Weights of a small transformer language model: width 320, no biases in attention or MLP.
MLP neurons of a small language model. Each row is named by its layer, matrix (gate and up: input weights) and neuron, and shows model dimensions 192-287. Each number is 500 + 25 x the weight over its row's rms, rounded and kept within 0 to 999. Numbers have three digits each. A neuron's up and down rows have the sign that makes its largest values positive.
Before each neuron's rows, "fires in" lists the words (lower case) most often at its 100 highest values on Wikipedia text that the model never trained on.

fires in: "their", "its", "whose"
L2.gate4:557492540497528530474502513515447529513507513499493526480497449498476484529500495466498489509513465528520510505479494468500483522526487468425487486528501514525488468476513485508495474488474505518515476515516491512558481488512518505549510550561502533471518481484472505520509498484492503518
L2.up4:489514494473464507501492497497468516504492489456471487518511478496503496535497512486482443522531512510481513484513512466517540500488528519489504543516507537491485528479485476467477503481505504496502503521515472494446528513487548503484498492527430476523470500490539532483482482561488525499

fires in: "the", "in", "too", "very", "laid", "no"
L10.gate129:489487500486516495516539494486553516479532463494537496478489505511532460502487522491486520488464493515478512512520457513477519479487511489513475512494531500505478507473485483528483510536510528475436513459480476495479536498504504485501520463482505488477510497511495467516493513505530486478
L10.up129:483536522529512511513513481485492511463496541479515482487512489515472468494517496513509450482469479531453498452526509497509487467530499481476526480481485513447492483473495513573477466526500533501458475456518486508488533486496497506541508470460518536511529486511498535500539527538517490498

fires in: "name", "title", "known", "named", "titles", "version"
L2.gate215:482499462516513491518509476558474514505517518495508463507497506507470459454538505493547509506473467450488459532482461485518535520552509499494489505490496496481569522487465504531464489502482466478551487494490514500536459490545506513535478474422492519502518497518511514500519479458447485491
L2.up215:488485484485528491491505494539516537467537475558470509479483448476533505439512494543552477528457510546463516514482493500532506479523559491535480546493552508492500454483511505526459496500502519534520439430471497526518494510492503500519513469500490527505481462472512511489475530481461484488

fires in: "is", "was", "by", "been", "be", "followed"
L7.gate288:470498467535508485518509479469510528531537456582492491490498471514522518499461512512496482472506502431502474464455460537511469483508484519499546466478496529508482491493509502499513490489488508473506445502472563522478484502519514509520502474488491483504503507463503502500471491502497492512
L7.up288:501523492475489542516508489516482487484537479523529478507512477481530533455513483448490497462511504509520513478483485510463538470488512505508523531518466490502485527508494481485483550507495503555465473525527479501472485501518500498522491541498490524505530512490519444510522541516527499458

fires in: "is", "of", "by", "was", "as"
L11.gate113:520473461513450482503508481527498508550486494523517496493518491519515498499437569515492534484497545502474482513497500499474540502504529567494483499512500470501562545530427538514519512481466501494467545501485515518527499485485524489499476483514495482491498443434497533530487515529474500527
L11.up113:530469450481540488536517498486424510499449500478491497503512491538531517539495499475522468539491425557505467472483472550515485482514503529526476476468481534495518505489489592484487525513511516526483476486472498476501471514501518502515540512538465535501557450499540474528478486478499478519

fires in: "that", "the", "who", "games"
L11.gate540:489467521474474516457459510468509544506521520503497485499500549521523510501478504463474502495478462462526496478465495480515525487478510451501508482477519486530540523530494547510521478511485525499505497523518515482433474486510501470505507508458511475512520553502529537487509493459489488522
L11.up540:472498504466506517489499497503478532536492534502477506499506471500561497469506508485501522517490501488512512488524486451478508492485518500526520512510500508478501520536496488439495518516508497532502491549483475486518496527491489487526454466479499541521490477555514494466519538505498485501

fires in: "to", "under", "of", "by"
L12.gate516:495489483498542467501546503505447496477498500474504470514505495519537471472485530526483539496579511495498491478469489523505546517526492546489532525479491505479538470514512463466518498484490490495510538523516518465482469514467543471475520494488553525494536498487504453514463518546504484529
L12.up516:474497494440524471515487453519507465509519552512458520508486504485471511479494499466506466488486497530488525476463543471489489533517538509491541496480514552494515489463474491522519521516456509494472494502507471535514514497520536498516513518533450492484483508478498517501527545524527479501

fires in: "they", "were", "was", "then", "are", "these"
L10.gate366:533509537527508528466469498495454520466505556477469530481515516484469506508497497499500527484528545546472527530507485507519534510511494499461492506491488509513497522480463529535491524453481523484524524517537533530487502516474464560475502498505551508510501508480504520501501493506521467518
L10.up366:495490460475469490520464577475466536501532519516518476501480502513501523488566515461507488525485541487481519494518481508522488521530537536487484519474460518482509495466481498462546526508551531541482513516447471561483516509535536451511503471498505479467500476515503497481490502516473492513

fires in: "as", "to", "in", "for", "by", "gave"
L12.gate703:511509532480519521508497509482536489523488514519512444503493503489467511439493491475485475514559521498521519483520509533493522486495477513467547498519504490493516511460534501489513508443532501509486490518482523452470468541515511491508484485508456493474531524465499512497487493486500523502
L12.up703:516513511477510470505527514484475504489489496499504501472506499516540467529534488461461510511478510508451518523501462516503511455478505481483511513473518486504483507468511492505491487482487507509507530512515491486526507479483543519471502494487532510493486447518518517532534513497507501551

fires in: "was", "commander", "roman"
L3.gate173:494451502489539512514492511514443500515483507534465490501543495484486498505492498530455486508470522509540475479514471488468511506490484512480482517463504530564460486463503464473484499470497527520514494509520517466481491464516479502506526492519504492496507545495492487500556498522522498483
L3.up173:487498525507493513490500492486462498466469518509490491523547530455511517443471519514486516505529522548555510519539480485512492481481508498478494509483479500536512507487474506497508497461533489494460525489550508460460490476517487476464505506527520510520540515507480515489517533504478494498

fires in: "same", "away", "way", "japanese", "with", "japan"
L4.gate509:508438541578503484489535511494512513498535499549495482465504466500488491494544527477470485499517491503536515473493492542491536500519531516466524503542503480485527529512533488497476456485515513525498523509496487490498518528526487507541488536513502478537467540461530524520507479457543542506
L4.up509:500438511519482530449518504541528510482510527497472474491497463524481464476502488518493484513507495531447523494564483500540518486474474509492509474528494506519541542542483478524500507477501533550460478541513511494496502458428519484507440502479504518530485507539503486496473545487507518451

fires in: "and", "from", "to", "then", "charge", "challenge"
L7.gate589:508477482476473466501476490509485508507488487523457475483525473495538559474483513470473508513522493536507485481444498558483543489481488481515495477480523486504525468496465503513522538538444483489492507496487502487547521470454464486524458510443504525542463480503517472542498479539545464507
L7.up589:479516490487450508497505469474502525532475493489505485513545463542508482489509492528506497525490509550474569461510458523479480499498492513502475523492500486504522454541408538477493488489493465507486509463512535503539517518481470505514503510506504543550497533533516489566468551542516520545

fires in: "at", "to", "from", "rural"
L10.gate178:457458501496524506500517493520515454531464472499514502527484495537541495494503532501516473517490524496492515507470499477480505517508489509461489467493529501508490481474493524502519481526468521549521463458494478451528511487483456515464454507497525463484445514514519471499518490479512513470
L10.up178:497489512492530495513454511580475495488504468497505503496482477499542522499506506475469497495515524513481512479523473489503487497544490507482516509514567517539516455466491475520571494543465448498494465531495507513445513481470473469537522493526530474476534504588502478496503554554531543493

fires in: "a", "more", "very"
L12.gate725:555515490501468504515440504451475484472544500544535517490489494485456495508507444462560483481522535485483513515495466453523499469488502496493502475498511559478502438448481483477480494493516450497536495498534512475528473505515529522480534488491478513466511509473520523558508492513531515471
L12.up725:520528465487448437520456521536472488585487524495522506503516482529516482506515492485485522503509500525486493465507488461493509516522499524490480477518490529498436506512532472500479496500493509516451526512519461518519474487419508452471485497476490488497528500517473494524491530528488462517

fires in: "all", "night", "fellow", "illinois"
L3.gate635:484510507476512476506522497494435497521514549475561502515455541517533516489480533497532487504458513469516545474507520491538499518457513503522522505507512481471519505501480528509490507522490475483532495527491541497522520494480454525478498544477504518496512476533524510469484471510479468527
L3.up635:512518506452505492494471479480502500495519529511469474482478522537515506513521504515491523519497490531477499510503533489478490531509507454508495465515497490465491489487530505520495483489500484492484540503492493436478471499533524460488508483506483514514487480530476507471551483534528504511

fires in: "one", "two", "a", "multiple", "academy"
L3.gate522:486519497513518465455509529493503478531500485502521516530540531505487460491468520501467538482441477518508475492536501433532496518535484515486518486488494482503491484498501488479490529524521467487466485498524505487491477483515490505500433518488462512470522496506534486484467419496511468497
L3.up522:475492496482480483458473516522532493473489485480517510514500514467483494512485509484514460496492473463492530507519475516458456514506503504498489477481514445540472458484523525483498545516543486469505535509525504479546494501477479540491506474515500499586506487475522512505510499540519492496

fires in: "the", "then"
L10.gate795:484499484489475533556488461504488472480457521456489496524511508477513499494484490470515522475496453494474507491505467496523515532517520521495502519531529506523476494491511516519505527526515536528533467539490483492476515505505479458481499480481487544513550485527515500537528517456529519470
L10.up795:515440499454482506500513487511489515495522526477566486506479516560508464504499509508534511456511477474487508496531505499513536509529496491528533489434477497496523511463555502462496434519515487530532469501496435495533536518562509484510478505487482529475485530490511545487497457495522511510

fires in: "new", "fort", "saint", "playstation", "saints", "portuguese"
L4.gate21:496490544500488534510500543482521518504487547499509508440506519516487493528476499448531466492477480490502472462507493505529519547510517465509543461506499496523508490522495520488524515532559505526483524543462472485492475486482513490440477520501456505545495507494482538466524537487455532534
L4.up21:479561541539563485496516525492508494506521521539481471477494460478475479527467540499525459496507479505469508480542525496502504481547513483471511498530507542503550471502485507487508507520502554454513517526474490498477495496453517533496509456488480539482524510501486472490507465518478537504

fires in: "a"
L11.gate436:468540458485474510515467444497502507460484479534497531496496531497490476548523519509555496507477553537501535510521490479489463542496453510493548495468527537476530462503480466435489515485486507532519450519544524521518504463476512465476469507500484504505529469507527512563500505578526490502
L11.up436:461487528547497455527473503505489466546465500532531532511533507540479498532542500483529499482473567528495530475458448490502519508512491464472546495479489524456517505496505497484516521512495499527480510517533478512529470494499495454454476488474481488497531466495472485519519468523474493473

fires in: "who", "their", "the", "matthias", "that", "her"
L10.gate37:536498484473513464490533500534462487466445485538488460471492479450513499509471487529467485497541505490458499495503475502511521513499451493474526495504497517493519487481530486491488491515441481444495517490492492525519451512518507475524535498524484479527476529486531496496531477526483470483
L10.up37:556495442454489501468514519477464515548442479540491509491516476545513507514528473513514477535504487467515481538488460503503535524472518517475507514497488544495483493459485504461469496492510467497489496508515468490486510485518478469525504457447504503483499544532556521498458530526495514544

fires in: "on", "via", "owned"
L3.gate673:492522489564550517460553474510475486522543524495554536484502491489504540534492532507490485532503508505447500506517527471505496504492514465492491522508517473539542516554500512483443496486498493501492502540470498549500470433510519516504578501522517511511497483521507446476491522514504511525
L3.up673:521469478508515503458482480517484497487473503488470496532502504535475510505457479475501453464489497471496521482520504485492476475461516503508481482472505516474506497516533506458453504508477524504495468497511524489539473478510488540542528496574483520511514503530562490474493526486534507462

fires in: "is", "was", "copenhagen", "category", "that"
L10.gate621:510486523488528508507499496515479557532475539496474461476527461497527476548461495485478486529492491478556528495491482530534528523495510490507491498450505497544458493483503476476465444500504486534535481506476545455525504501527532540508493515512478495469525492499499511518472470536518535522
L10.up621:482483511491509515514483455529504582507499477475468513505490470499545499507491501516519466531521523523507547554462500532497552539486511509513486536481485521506486483461505555524477541471501475509499460511526482492512480532489504482474504548515447473544484500507472468533499517539501500469

fires in: "president", "winner", "win", "member", "champions", "champion"
L4.gate581:507501506501485477435473494480485535513504500525498545519510508486518514505487497540511486516504487492516485511514458498504527481475496518479535509483513529545537463481542508489500453470511525539499524564502515476544517537497472478456504501508469455517505538503503497511502479529491510509
L4.up581:507535529474486490493509520502510514503502498514503501504518475487487524506507502472487498517488526498507534512475492501472484499482482479502498508497513490491482468519553530490474517494457463522462483497522433447539511520454467530540537507460492482533516512512533501477524489492522519490

fires in: "de", "of", "gf", "by"
L11.gate10:517543565460487520480488516526482517521472533454502527503528495509473512491490494484492507514501483524499479501468467464517506525487483557482506539547507487491471480512474529515509512471474502458520493509511491521500513490488499529563514476499502532506466478510509527530523463508468486509
L11.up10:520502521504497535528472530458521493474530505453487500510530480499478502495504502531506506518479536517464473474479477472514502547482487511483465518491500519523502473494560515482502497501471495458503489461506491508486450528487497509483516528547490457515514439499498498505512530497522532454

fires in: "that", "to", "same"
L2.gate380:506506494528548481487510500509493510498467538529560457466487486504507487505563519487491525490462524493509520520515512540499493530464490499521531529530535481507484479489531468522505486502522500548524513498522510457514500501442498500543494465485474521526517515466498462470494497502503493548
L2.up380:497500521524495499497509512465488535519527531501565517502539501501556473501523521539470532483488506485549505555459510495503453550483474502515474538469508479466495577497501456512529465532495518488524501466496522501525495486513526485495514474492497514501478469477469521491530481456472489521

fires in: "well", "more", "most", "highly", "especially"
L2.gate693:503491537536495521461536499486499502496519497504555549474501519556481471524492468483516521528559537501495540514523486558506541480521440558506488477537481526485442453489520520461538547499512490503496471512508530507516447508477524520511519486482507474554461506497464500532473452463502492506
L2.up693:493516511512478516457522489504525511480526526522537528510497487556490489510470485491531506550540521499481504527502503544540565475529443532510459477495499549499447461480507546476542516506509493482479529513493536497531475524460503503487509503492492487510504493468464470531487503482474469501

fires in: "his", "a", "it", "the", "one", "s"
L11.gate808:483529506487434490476489504531521484508513443457512514511489531521536498527488495504510521453516482504492480487473472494507500494521494502491526507522527524518528523505512520509525494544482508489499468532491487508514463474519496485473459484492483568459524523484559496486476455520472534493
L11.up808:493494507502481515538480444500529507477492496511483536490522477470486450505488541468496483486504480470509512496458505517510514471457507494528471489500487498475453487521489532473557533510486527521515503410493510494476472519474495477471519519532478517492499515501494468502540513516501507477